From a checkpoint of a small transformer trained on Wikipedia.
Size: 14 layers, width 256, 4 heads of 64 (2 for keys and values), MLP 704 SwiGLU, vocabulary 3317, 12M parameters.
Training: a variant of Adam for these matrices, 659M tokens, 10663 steps.
MLP neurons of a small language model. Each row is named by its layer, matrix (down: output weights) and neuron, and shows model dimensions 32-127. Each number is 128 + 32 x the weight over its row's rms, rounded and kept within 0 to 255. A neuron's up and down rows have the sign that makes its largest values positive.
After each neuron's rows, "fires before" lists the tokens most often just after its 100 highest values on Wikipedia text that the model never trained on.

L8.down703 [120 117  92 120 121 108 170 134 108 150 138  92 144  92 153 123 144 118 130 127 130 109 108  85 118  99 147 108 146  93 173 136 161 186 123  73 138 153 121 160 144 174 142 142  94 183  92  95  87 100 149 129  94 147 118 138 104 110  88  85 151 128 136  83 146 119 129 135 125 155  81  93 114 116 136 139 134 140  50 147 179 128 130 143 151  97 125 172 158 111 147 139 116  95 130 127]
fires before: " to", "ed", "ing", " for", "s"

L11.down585 [132 129  98  82 114 119 146 148 172 152  65 137 130 171  98 139 139 173 150  74 144 139 108 124 106 149  99 124 137 154 131 120 140 132 110 235 166 146 169 168 156 117 120 131 116 110 150 109 148 116 119 160 115 124 102 111 119 118 131 145 164 146 173 128 125 149 126 132  88 173 107 139 126 104 163 118 126 145 168 118 164 100  99 129 159 153  87 171  75 112 206 136 127 134  89 141]
fires before: " |"

L11.down3 [195 153 110 120 116 124 161 139 104 155 100 122  92  94 107  82  85 111 104 119 102  81  88 109  93  77 174 125 104 152  80 153  75 126 151 200 157 145 163 108 121 179 172 148 151 189 107 148 151 112 157 134 144  45 154 131 141 152  58 130 100 120 169 145 110 114 132  96 178 146 167 124 131 110 146 137  78  89 151  99 124 163 163 138 139 147 170 129 108 139 185 110 130  91 126  67]
fires before: "ed", "ing", "ation", "ations", "e", "ices"

L11.down481 [135  42 152 128 136 133 140 137  85 138 163  70 170  97 146 155 110  82 124  65 118 134 118 162 142 127 134 155 191 123  80 114 159 120 129 172 112  76 148 116 126 152 134  98 165 157 158  83  91 149 123 112 129 113 131 120  87 165 111 132 159 133 132 136 135 190  68 118  99 104 130  96 140 151 116  97 153  88 158 123  47 100 125 100  67 105 178 103 119  86 108 170 116  93 140  96]
fires before: " of", " to", " for", " and", " in"

L11.down607 [136 132 136  73  51  88 114 105 124  95 118 103 152 131 112 129 143 112 107 129 104 102 102  64 182 116  98 123 156 166 151 109 153 130 102 246 125 138 165 110 131 127 187 158 130 146 116 163 124 114 141 128 153  96  88 134  71 115 120 119  99 168 110 134 138 132 151 101 136 121 126 148  93 126 141  69 125 126 153 125 130 128 189  78 126 167 166  97 106 107 115  99 144 161 137  87]
fires before: "6", "9", "5", "7", "4", "8"

L2.down193 [122 117  90 209  80 122 147 141 130 163  67 164 108 142 101 138 127 157  79 128  87  52 109 132 122 177 126 165 183 156 113 132 120 147 115  77 109 136 145 144 137 112 109 213 102 197 125 146  98 146  89  98 148 101 135 126 108 135 119 131 143 176 173 185  89 159  98 109 178 141 124 173 185 125  83 148 124 132 123  97 152 169 155 111  70 116 133 105 145 149 126 114 127 144 140 109]
fires before: "\n", " ", " −", " 6", " 8"

L8.down401 [ 98 144  78 122 140 158 113 103 161 134 157 119 177 135 134 159 184  76 103  49 130 106 148 127 121 113 108  99 126 113 141  86 143 108  75 150 132 136  66 117 192  84  75 159 169 153 139  86 145 176 129  99 140 148 169 113  83 131  82 124  84 110  62 126 113 134 130 128 140 126 196 153 163 159  98  84 120 134 126 131 126 159  99 174 175  95 188 161 213 143 127 109 103 144 155 104]
fires before: " |"

L7.down52 [112 172 126 167 105 108  79  73 138  84 102 108  56 149 158  89 158 179 119 155 134 140 155 132 144 125 101 181 116 120 115 168  93 105  89   0 153 154  92 137 103 122 142  91 111 146  91  87 144  96 152 127  96 171 137 130 104 128 173 135  96 139 160 183 143  78 224 128 138 113 102 175 116 178 129 182 160 166 117 108 119 131 146 131 136 145 116 207 104 169 148  94 103 125 140 137]
fires before: " the", " a", " le"

L10.down585 [136 184 159 183  66 170 144 163 136 116 148 119 183 104  94  93 157  51 184 155 104 111  72 153 154 106 207 160 166 131 124 154 139 145 135  65 147 173 148 115 181 175 138 103  79 147 125 116 155 165 185 162 146 171 187 138 157 128  94 141 145 109 129 153  98 142 126 141 140 154  91 144 122 143 123 110 112 150 108  80 136 154 135 120 137 159 171 178 130 120  93 115 177 135 146 121]
fires before: "\n", "-", "=", "S", "a", "c"

L2.down345 [168 134 150 125 117  90 116  81 113 107 133  92 142 133 186 253 136 125 137 114 135  97 133 139 124 138 144  66 180 110 166 142  96 110 104 131 125 112 188 166  84 122 110 133  94 132 107  78 115  88 123 100 147 104 100 163 138 143 148 192  88 105  95  81 128 123 127  75 168 144 104 117  93  96 121 120 156 165  90 178 161 166 130 134 143 138 160  95 180  98 149 163 102 114 106 114]
fires before: " by", " to", " and", " in", " with", " as"

L7.down569 [133 101 176 141 105 116 147 145 178  88 149 128 146 128 116  35 116 127 149 148 177 153 112  75 133 120 115 175 114  77 138 152 125 109 117 130 127 137 138  62 123 150 133 124 129 190 132 109 125  71 132 134 139 137 199 129 138  72  83 167 153 105 143 107  90 179 139  77 125 119 161 110 137 100  99  91  97 180 125  88 152 111  71 135 171 135 139  80 109 175 147 142 213 158 138 106]
fires before: ")", " |", "ent", "por", " (", "}"

L9.down152 [145 136  99 175 111 153 178  93 174  95 173 148 137 152 106  98 142 106 130 143  88 136  95 193 143 122  64  82  62 162 136 113 143 120 116 204 102 113  98  75 135 106 132  96  93  98 119 109 195 128 129 138 133 151 122  73 171 150 144 136  95 103  99 106 117  68 153  87 159 164  86 125 102  64  51 102 158 141 170 144 159 117 201 213 163 138 151 100 178 159 183 115 142 122 123 124]
fires before: " the", " |", " his", " them", " its"

L11.down211 [ 98  34 111 155  97 159 129 163  62 108 144 121 156 122 170 140 156 139 133 124 110 142 138 157 135 124 158 169 114 144  91  95 132 142 111 108 111 123 160 119 117 127 118 185 147 143 122 165 116 123 108 181 119 145  61 137  74 122 153 116 137 161 132 114  78 145 139 126 178 139 160 143 143 120 138 125 134 122 100 101 145 108 133  69 107 105 133 119 136 106 144 126  90 142 131 118]
fires before: "\n", " "

L10.down296 [140 135 118 177  96 130 146 182 140 124  77 113  99 151 162 140 112 162 157 130  62 121 130 124  90 173  70 109 128 116  94  90 120  96 164 137 188 112 138 142 124 168 113 176 105 128 135 130 158 123 105 132 143  97 114 136 180 148 167 106  70 135 159 110 152 184 136 170 136 102 111 182 177 120 118 111 122 141  73 129 131 137 111  55 114 116 100  71 157 148 144 152 101  93 110  99]
fires before: "\n", " P", " "

L11.down231 [157 109 134 129 113 130 143 135 121 138 112 124 120 118 103 100  97 198 126 124 102 146 117 136 109 163 145  73 159 122 105  77 113 153 141 117 114 129 122 141 126 174 159 103 147 123  92 157 215 106 108 108 120 122 123 171 156  83 107 117 141 108  92 103 103 117 186 138 148 149 154 144 105 176 147 130 108 126 130  93 103 142 186  64 140  82  81 108 147 141 126 124  88 130 123 118]
fires before: "|", " |", "W"

L7.down426 [111  68  89 106 125 180 134  98 117  93 105  95 116 175 160 154 106 122  87 120 159 126 150 141 181 103 178 110 105 137 113 126  82 169 136 113  89 135 120 133 162 107 158 122 152 102 117 114  73 127  99 183 114 122 134 106  92 101 122  86 118  95 148  90 122 112 121 122 117 114 169 173 197  84  72  74 128 143  95 116 120 111 116 116 143 133 121 125 140 156  79 178 165 119 142 108]
fires before: ":", "ue", " |", "om", " July"

L9.down645 [100 121  84 115 166 115 170 147 159 150 110 132  79 101 125 116 117 145 160 152 141 162 114 156 126  84 116 138  57 110 144 145  85  91 109 158  87 114 112 123 130 145 121 164 104 180 132 103 113 125 150 136 124 114 101 145 199 149 122 171  87  85  92 160  84  95 117 129 173 129 115 188 132 135 125 120 172 139 137 156 159 141 111  76 142 129 125 168 132 104 171 141 113 127 128 119]
fires before: "-", "\n", "|"

L9.down344 [107 165 172 148 129 139  77  98 148 155 118  79 137 106 112 143 144 122 134  88 170 137  97 118 125  97 161 145 170  97  97 125 129 168 154  44 130 105 138 123  96 126 141 173 153 193 151  80  47 124  93 118 113 103 142 122 104 150  72 101 144 114 126  94  99 132 141 102 137 137  71  93 128 105 111 127 146 137 148 143 166 138 116 113 168 166 117  78 160 134  96 155 129 114 143 146]
fires before: " to", "ed", "ing", "s"

L9.down390 [108 161 160 107 113 125 122 121 147 107 132 119 117 117 140 169 144  77  77 128  96 119 150 144 120 131 144 120 175 100 105 165 181 111 109 255 151 110 195 167 162 167 121 161 132 131 122 113 128  71  95 104 141 134 150 113 128 158 126 167 119 117  92 190  98 149 121 127 110 154  84  90 123  67  61  99  79  97 147 126 125 199  79 120 147 146 127 153 152 156 112 145 147 103  73 170]
fires before: "4", "6", "1", "′", "8", "7"

L7.down152 [104 108 126  98 177 126 138  95 139 148  96  94  86 125 117 128 126 152 132 106 153 114 129 164  88 131  93 134 154 150  87 166 107 137 152  55 150  83 138 112 143 163 156 210 103 187 132 158 115 201 131 103 147 116 189 116 162  79 128 177 112 179 158 111 158 132 128  69 159 128  89 128 149 127  92 186 103 120 147 127  94 179 167 183 134 128 202 133 149 127 205 106 131  81 134 139]
fires before: "\n", " ", " P"

L9.down101 [125 130 171 104  81 131 110 125  99 140 141 142 149 114  91 101 110 178 142 124 134  88 156 205 148  97  92 185 166 158 133 104 152 136 106 164  66 118 123 166 152 100 168  97  91 126 140 123 142 163 126  98  97 140 121  74 154 145 113 160 117 109 132 110 174  82 101  80 143 157 173 146 185 116 140 154 131 107 130  94  98  78 130 121 158 101  96 109 118 114 113 144  48 147 128 168]
fires before: "ic", "ical", "ics", "y", "y.", "ies"

L11.down444 [142 164 149 136 160 115 131 214  94 137 126 111  75 165 115  95  80 170 161  68 135 100 144 180 116 151 111  70 118 128  97 139 117 153  99 105  84 125 145 107 114 116 178 142 118 135 153 174 123 162 132 175 140 100 115 181 186  87 125 106 109 106 105 130 151 107 164 134 136 119 157 148  73  95 112 113  91 124 175 136 108 161 122  88 131 125 127 121 167 134 136 114 127 168 126 117]
fires before: "|", "\n", "os"

L11.down294 [161 141 115 104 121 120 161 139  73  98  60  82 115 140 187  89 158 143 140  79 142 112 156 136 128  98 129 211 149 173 101 107 155 117 145 123 153 136 113 139 152 113 105 156  98 125  93 120 165 115 157  95 141 168 156 140 107 131 119 133 114 159 156 109 125  72 188  92 129 129 104  83 110 149  43  73 125 112  98  83 123 114 134 152 174 207 145 167 134 161 146 167 118 130  85 146]
fires before: "a", "a,", "atic", "a.", "at", "as"

L11.down222 [151 128 134 118 152 166 150 117 139 153  75 115 101 130 151 135 166 154 168 131 124 105 116  92 122 167 125 140 134 117 152 117  91 138 135 151 131 160 109 114 158 110 118 216 110 121 168 151 132 118 179 142  97 144 152 153 124  64 130 125 137  97 100  98 126  91 107 108  92 102  61 153 156 124 123 148 111 185 139 124 112 129  96 171 152 111 106 130 245 177 137 133 127  90  99 119]
fires before: "\n", "In", "The", "On", "ence"

L5.down180 [115 125 149 128 120 121 120 148 132 118 141 114 122 138 118 120 142 120 128 138 142 129 113 118 134 112 107 145 127 123 118 130 125 131 141  32 131 117 122 147 127 153 133 126 142  37 132 143 133 135 124 142 104 141 133 114 119 116 128 129 132 136 117 138 138 125 119 125 129 135 133 131 126 107 123 128 120 141 137 134 146 140 137 116 128 127 111 138 201 112 131 113 127 115 129 122]
fires before: "==", "The", "In", "===", "==E", "===="

L9.down118 [ 95 194 131 140 127 135 156 152 134  97 136 135 155  64  80 105 136 176 152 105 103 119 116 136  82 135  99 109 185  99 108 138 173  99 175 194 138 116 149 107 126 124 133 168 141 144  69 153  74 139 111 123 125 149 173 103 184 135 137 141  79  97 142 105 124  99 135 100 188 158 157 185 121 144 109 120 109 117  95 183 146 100 137 154 181 227  93 185  88  95 128 150 133 113 145 116]
fires before: "-", "\n"

L7.down657 [109 125 146 139  55 102 150 105 121 105  98 143  97 119 104 160 156  97 141  95 129 175 121  98 118 150 173 137 183 127 144 157 133  57 134  83 119 138 108 159 146 168 115 112 122  89 115 114 132  83 147  50 105 146 225 126 145  42 114 164 131  71 129 130 153  45 100 112 150 170 162 105 121 117 150 146 115 144 111 144 143  59 154  90 162 164 110  18 177  78 141 141 151 109  84 130]
fires before: ")", " in", "ange", " as", "y", " by"

L11.down248 [122 157 116  84 165 180 129 136  97 187  96 150 111 213 174  87 183 110 136 149 131 101 137 146 117  97  81 131 140  88 172 139  93 135 115 132 175 121 118  98 127 147  90 170 124 145 111 111 138 168 103 177 117  85 171 174  97  86 147 149 135 137 180 136 108 108 136 100 168 129 127 137 183 121 102 134 131 117 174 147 107  88 106 118 131 101 124 123 162 144 134 120  83 106 158 108]
fires before: "\n", " The", " In"

L5.down370 [123 145 124 109 125 125 122 136 108 123 118 114 131 136 123 120 131 137 121 130 143 135 115 118 124 130 134 123 115 121 126 135 143 133 128  39 130 115 128 137 138 139 137 138 150  25 122 134 140 133 137 135  93 129 131 100 118 121 148 134 122 122 134 141 135 128 127 137 122 122 136 135 143 133 132 137 129 112 147 141 142 127 119 128 139 125 119 126 226 111 131 124 133 132 124 123]
fires before: "==", "The", "In", "===", "====", "==E"

L11.down274 [116 192 189 137 157 209 141 109  99 160 121 110 165 131 115  92 132 117 119 115 112 163 150 131 167 113 123 116 132 157 108 147 109 113 129 187 123 125  82 163  90 117 112  81 141 158  94  70 142 114  97 104 142  97 153 119  93 104 110 152  97 128 122 123 106 136 138 117 126 117  80 123 109 128 103 119 138 118 139 171 141 117 158 101  74 102 188 165  65 110  94 128 153 159 150 121]
fires before: " in", ".", " of", ",", " with", " for"

L11.down526 [ 96 151  43 111 159 205 181 156 116 129 101 147 163 107 111  99  96 176 154 111 166 142 157  96 104 143 100 122 141 118 184 123 139 143 153 158 144 166 146 128 126 113 156 157 156 130  92 154 107 120 161 154 131 132 198 148 155  96  87 133 123  90  90 103 111 149 180 149 151 169 184 101 166 164 140 127 172 181 145 110 146 111 135 121 157  97 144 215 164  78 147 115  82 137 156 138]
fires before: "-", "\n", " Japanese"

L8.down365 [ 87 131 131 123 167 104 174  77 115 123 150 102 181 178 150 101 120 103 112 116 134 103 151 110 145 153 116 140 151  98 136 134  87 135 172 172 159 162 128 163 150 109  90 171 154 122 125  77 169 149 109 172 167 143 149 108  66 160 128  80 136 117 127 114 132 121 106 137 135  83 139 166 146 111 150 137 197 110 130 141 125  79 111 110 105 143 181  93  74  77 177 184 155 145 133  67]
fires before: " |"

L10.down593 [ 34 148 230  57 140 154 134 130 143 195  87 145  86 156  96 163 170  96  75  39 168 154 136 144 175 121 184  65 122 103 136 118 147 114 116 130 118 162 128 125 119 149 139 165 110 105 156 139 126 110 170  48 124 157 121 141  68  95 112 105 143 118 155 134 101 114 160 112 137  99 105 150 145  95 120 109 132  78 103 155  82 100 152 123 168 121 108  79  82 136 142 156 116 102 138 114]
fires before: " of", " to", "s", " that", ","

L8.down200 [116 143  81 165 147 110 153 150 177 136  87 141 160 134 123  72 106 112 143 117 131 128 138 169 124 164 123 144 123  96  77 130  87  90 161 147  87 198 134 113  56 121 201 177 155 140 112 166  84 173 106  94 139 159  69 133  50  79 207 152 139  98 139  86 130 154 139 167 118 121 106  97  74 135 140 120 121 128 141 121 107 121 173 170 181  92 147 115  86 142 127 166 146  99  97  94]
fires before: "\n", ":", " |"

L9.down277 [122 140  88  70 113 167 116 141 180 138 137 109 161 177 127 132 133 155 105 176 107 148  49 106 138 108 155  79 145 142 152 175 116 133  92 179 107 114 120  82 164 126  31 108 145 121 132 115 149 190 160 140 153 138  86 146 119  51 116 147 143  98 138 167 162 101 148 116 117  70  97 106 163 111 103 109  87 122 133 124  88  78  73 171 120 109 163 117 111  73 115 164  95 140 111 166]
fires before: ":", " of", " in", " such", "\n"

L11.down525 [145  82 143  93 154 144 111 140 158  96 165 147 201 210 133 119 191 100 121 124 153 110 121 126 133  64 155 104 147 126 162 133 111 130 116 119  94 135 162 161  85 130 174  74 113 105 137 136  84 140 205 142 166 119  86 147 101 169 120  98  79 147 156 122 139 118 127 169  80 101 133 215  60 139 121 147 162  78 123 176 182 138  66  83  66 150 152 122 132  87 159 131 142 151 147 140]
fires before: " by", "b", "le", "s", " by:"

L9.down554 [132 162 151  91 151  97  84 119  77 127 109 100 135 102 135 120  95 115 221 138  93  99 128 139 161 133 112 161 124 169 137  78 102 112 103 212  92 104 148 122  98 103 162 120 116 111 156 187 145  83 151  87 135  63 149  98 110 125 154 145  69 105 144 146 120 127 154 117 176 107 154 156 160 118 124 104 103 155 180  77 136 166 150  73 168 135 115 128 156 104 151 149 110 114 158 142]
fires before: "e", "es", "?", ")", "8.", "\n"

L8.down170 [153 121 112 191 162 128 111 117 142 163 133  93 119  75 128  53 128 131 137  70 127 135 192  97  91 168 160 139 155  60 138  82 137 123 183  71 116 127 164 108 178 101 156 137 145 175 180 150 136 142 106  98 152 166 139 101  83  77 103 133 106 101 183  91 140 158 145 112 154 118 127  84 142 146 129  81 115 126 119 130 115  87 153 102 163 144 138 156 184 126 170 109 166  70  89 158]
fires before: " |"

L9.down698 [102  85 119 128 115 152 135  98 163  82 118 134 129  89  70 135 141  71 131 114 107 122 105 143 156 121 144 122 141  96 106 117 118 116 177 206 132  95 118 119 203 202 111 128 152 140 124  93 114 130 135 101 128 134 185  76 162 129 136  99 167  84 139  92 162 129  50  83 141 147 131 108 145 149 146  78 108 189 136 133 129 129 134 118 127 157 155 236  46 114 173 130 158 119 103 124]
fires before: "-", "\n", "=", "c", "S"

L5.down77 [148 108 130 128 132 128 138 135 128 132 137 123 128 113 114 116 125 123 114 139  97 118 120 140 147 136 135 128 127 131 132 120 143 155 141  11 126  97 116 137 141 142 144 126 151  79 104 146 138 143 122 134 132 118 105 125 144 123 108 145 121 121 109 131 117 141 138 136 134 141 139 131 120 140 130 140 125 132 128 138 133 146 133 125 121 131 145 125 216 116 110 128 133 127 110 135]
fires before: "==", "The", "In", "===", "A"

L2.down257 [150 140 121 137 126 142 105 126 120  12  99 122 122 133 142 109  92 112 143 148  97 126 155 165 149 104 152 116  94  89 159 137 150  90 108  24 137 170  93 100 140 131 152 106 115 229 121 107 140 114 121  91 174 192 142 114 146 127 135 131 129 104  97 159  83 154 169 113 172 103 162 136  92 104 142 116 135 133  96 147  98 160 157 114 123 147 113 164 174 137  80  87  88 147 152  99]
fires before: " the", " le", " a"

L11.down246 [ 82 162 143 104 120 110 171 186  96 144  96 132 136 106 133 105 132  92 144 123 138 145 149 130 118 137 129 102 135  91 120 176 137 130 104 121 177  89 139 147 155 146 108 162 125 131  82 147 142 114 131 127  66 135 208 114 137 110 113 100 160 130 145 127 159 144 130 159 107 173  70 180 144 168 154 108 108 141 136 121 112 127 112 153 101 137 143 131 189 154 133 162 108 120 157 145]
fires before: " He", "\n", " In"

L11.down345 [ 84 146 157 129  98 140 166 198 141 207  51 182  90  87 104 126 130 189 117 142 104 112 109 105 150 126 162 157 102 149 130 141 100 166 147 132 145 131 177 128 118 120  61 177 170 140 157 144  88 114 105 190 126  86 136 119 146 120 124 145 128 105 133  90 145  76 165  98 143 121 141  85 162 135 135 145 110 152  95 115  89 125 127  13 114 106  88 159 146  99 122 123 132 137 137 151]
fires before: "-", "\n"

L9.down497 [116 118  88 104 124 115  94 105 115 142 138 146 107 100 131 107 170 184 126 136 127 120 199 148  68 160 167 114 100 160  80 124 122  95 136  38 157 165 146 131 119 125 132 140 148 134 119 113 136 198  94 153 144 144 161  83 187 128  87 130 109 158 152 168 140 102 110 121  68  54 132 164 123 175  91 146 136 133  49  95  87 134 190 119 129 109 202 127  98 169  96 191 112 146  79 154]
fires before: " a", " an", " the"

L9.down247 [115  79  59 106 120  81  99 118 101  87  30 106 156 130 143 119 168 175 112 115 111  94 137 107 137 129 169 141 179 111  95 129 115 143 159 178  86 197 128  84 160 168 155 167  87 112 104 161 143  95 171 127 123 142 210 134 102 102  80 105 123 166 134 121  85 129  60  99 145  86 172 148 110 123  94 142  91 149 161  83 120 140 126  86 146 170 112  67  93  97 170 132  82 138 116 172]
fires before: "a", "a,", "ese", "an"

L7.down521 [129 163 150 188 154 148 101  57 174 117 106  85 131 152 121 100  87 150  98  83 135 161 166 212 137 154 162 118 126 150 120 121 111  99 155 220 108 161 124 167 179 118 136 147 167  74  70 109 126 121 119 116 108 110 158  75 145 107 128 113  88 159 134  96 145  79 118 105 131 146 174 149  91 130  81 116 152  62 119  86  84 108 150 155 160 144 127 120 115 145 108  63 115 136  74 115]
fires before: "ic", "ics", "is", "y", "ia.", "e,"

L7.down279 [101 109 122 149 151 125 169 165 155 127 116 119 132 181 135 120  87 106 169 112 101 125 159  69 116  83  88 133 186 105 158  74 150 128 174 159 121  84 157  73  70 177 108 148 149 139 161  97  76 151 118 122 107  87 174 125 124 120  73  56 171  94 148 120 160 149  99 111 121 157 144 139 192 181 118 130 150 111 131 199 160 151 152  62 130 115 162 142 149  87 122  95 144 124 147 118]
fires before: " |", " Go", ";", "ground"

L8.down367 [ 86 132 127 120 128  91 139  95 133 131 153 120 133 122 151 216 157 116 132  96 115  89 187 113 112 143 142  71 135 166 125 138 124  62 165  74 157 129  98 149 151 106 127 118 124 174 201 145 123  97 146 124 153 119 127 129 160 167  49 123 104 134 119  80 154 137 143 136 162 112 129 116 116  98 114 102 114 167 203 173 164 117 138 185  94 126  90 132 132 201 167  79  94 173 127 100]
fires before: " as", " to", ")", " that", " for", " |"

L9.down401 [104 121  87 156 149 167 113  93 154  98 157 137 106 155  85 143 158 111 129 130 128 111 126 148  97 145 145  82  95  66 126 113 184 105 103 196  82  93 116 132 137  76 133 134 182 150 218  93 137 118 127 106  95 147 110 209 124 255 108 129  98  91 133 102 102 167 141  73 122 128  78 130 157 164 111 113  84 118  99 178 137  85 155 168 134 159 119 102  91 126 104 126 150 142 121 118]
fires before: " |"

L11.down230 [103  68 157 136 163 110  97 162 123 193 102 158 163 111  75 104 140 149 161 149 123 148 130 119 122 109 126 117 100 156 159  71 158  86  79 210  88 115 125  85 126 142 118 141 143 176 151 153  55 154 145 167 160 161 131 148  26  76 146 146 146 140 107 139 111 107 119 113  92 124 132 144 154  97 121 197  81  90 125  68  96 146  94  42 116 105 101  84 127 128 125 104 103 139 109 158]
fires before: "-", "\n", "in", "==="

L7.down634 [ 79 145 111 150  80 109 189  72 127  90 208 116 136 184 143 139 142 130 200  81 175 145 136 126 108  94 121  87 128 133 148 149 114 152 186  68 155 129 136 156  94 188 111 145 121 174 121 124  93 164 109 118 113  91 139 162 188 153 115 198 140 101  62 151 139  66 194 108  94 167  64  81  70 111 112 120 198  82 120 123 134 102 193  83 151 148 137 115 148 116 144 162  97 101  95 108]
fires before: " to", " the", " that", " by"

L7.down330 [152 162 141 129 123 160  48 132  68  85 151 139 147  72 151 141 109 142 105 147 105  65 122 143 169 164 147 122 159  78  68 118  88 129  65 105 122 169 117 168 150 133  71  80 105 112 122 149  88  97 143  84 131 102 171 155  84 125  98 153 156 161 145  90 102 122 201 146 103  96 123 122 105 100 141 121  68 104 106  88 128  69 133  83 129 174 112 130 135 159 144  90 134 106 152 124]
fires before: " the", " his", " a", "ward"

L8.down417 [109 120  80 180 150 130 170 153 202 131 121  90 107 108 112 142 108 135 125 104 124 123 125  98 106 163 154 112 155  61  84  73 133  56 110 104  87 164 125 178 155  73  82 157 142 154  95 139 135 124  83 150  73 103 148  88 143 147 108  94  97 112 114 122 100 151 124 155 152 110 131 119  95 109 180 103 148 139 151 114 100  90 194 103 135 108 222 158  99 163  96 146 114  95 133 117]
fires before: " |", "\n", "S"

L5.down139 [116 159  54 135 186 160  89  87  96  81 127 170 135 146 194 138  84 111 207 136 126  82 142  74 108 160 131 126 158  49 167  80 136 154 135 103  90 105 135 130 145 144 137  90 178 120 177 143 136 144 100 144 153 155 130  75 104 138 158 104  91 104 127  97 112 128 119 138 135 130 171 140  76 101 181 155 113 176 145 123 194 136 176 108 134 172 160 136 184 139  95 111 108 159 144 122]
fires before: "\n", "==", " |", ":", "s", "ing"

L9.down61 [134  67  76 155 139 172 173  74 159 117 105 150 149 112  86  88 161 106 173 139 147 114 117 117 137 139 174 174 117 119 110 171  81 176 120  66 151 214 173 158 146 156  97 134  82 176 125 150 143 125 119 142 143 122 112 168 137 131 117 147  78 192 138 186 173 119 127 112  82 108  90 138  74  86 126 139  79 101 148 147 120 110 136 121  91 145 168 132 187 115  97 196 129 116 177 207]
fires before: "-", "\n"

L8.down127 [181 112 141 158  91  74 124 171 211 118  92 106 125 145 120 120 152 161 150  85 149 108 119 138 118 150  59 119 103 116 144 123 100  97 101 201 130  88 172  89 159 114 132 109 133 121 174  90 168 121 120 131 152 164 125 121 103 100 160 181 124 119 117 156 139 125 135  96  87  69  96 171 102 171 142 124 113 144  89 131 155 134 122  90  85 170 127  94  99 147 169 136 108 180 149 185]
fires before: " |", ";"

L11.down268 [175 162 121 105 172 127 148 144 118 131  85 139 184 109 172 110 135 125 136  92 160  73 147 136 120 120 116 147 152  93 181 113 135 122 123 128 152 132 140  98 110 137 139 146 146 141 118  81 128 144 136 122 142 146 120 133 118 131  97  71  70 114 123 123 173  95 106 177  93 110 118 146 161 127  57 137  67 130 200 162 148 127 105  93 167 139  92 100 155  65 141 175  77 173 112 128]
fires before: "\n"

L10.down340 [171 114 143 169 166  58 153 119 173 123  93 129 121 173 110  61 142 101 139 138 112 118 125 129 110 149 139 129 154 108 120 122 152 144 169 116 132 145 139 129 149  77 142 156  94 126 120 119 197 131 164 143  63 110 111 151  87 137 142 116 144 110  92 109 133 140 103 148 107 180 130 205 171 113 130 145 160 147 123 133 157 165 219  97 147 109 158 203 173 136 126 122 116 118 169 150]
fires before: "\n", " Go", " |"

L11.down140 [156 137 132 116 163 101 142 129 120 118 115 118 119 138 121 136 139 100 145 119 129  97 184 113  95 125  96 145 136  99 107 148 114 157 144 172 116 141 152 156  68  93 186 117 108 109 135 112 116 107 112 119 117 100 179 112 119 223 126  87 151 134 152 146 105 117 175 118 166 154 151 161 120  85  89 110 144 147 112  86  92 198 140 143 112 126 155 115 133 129 115  87 112  88 189  81]
fires before: "e", "es", " of", "ed", "als"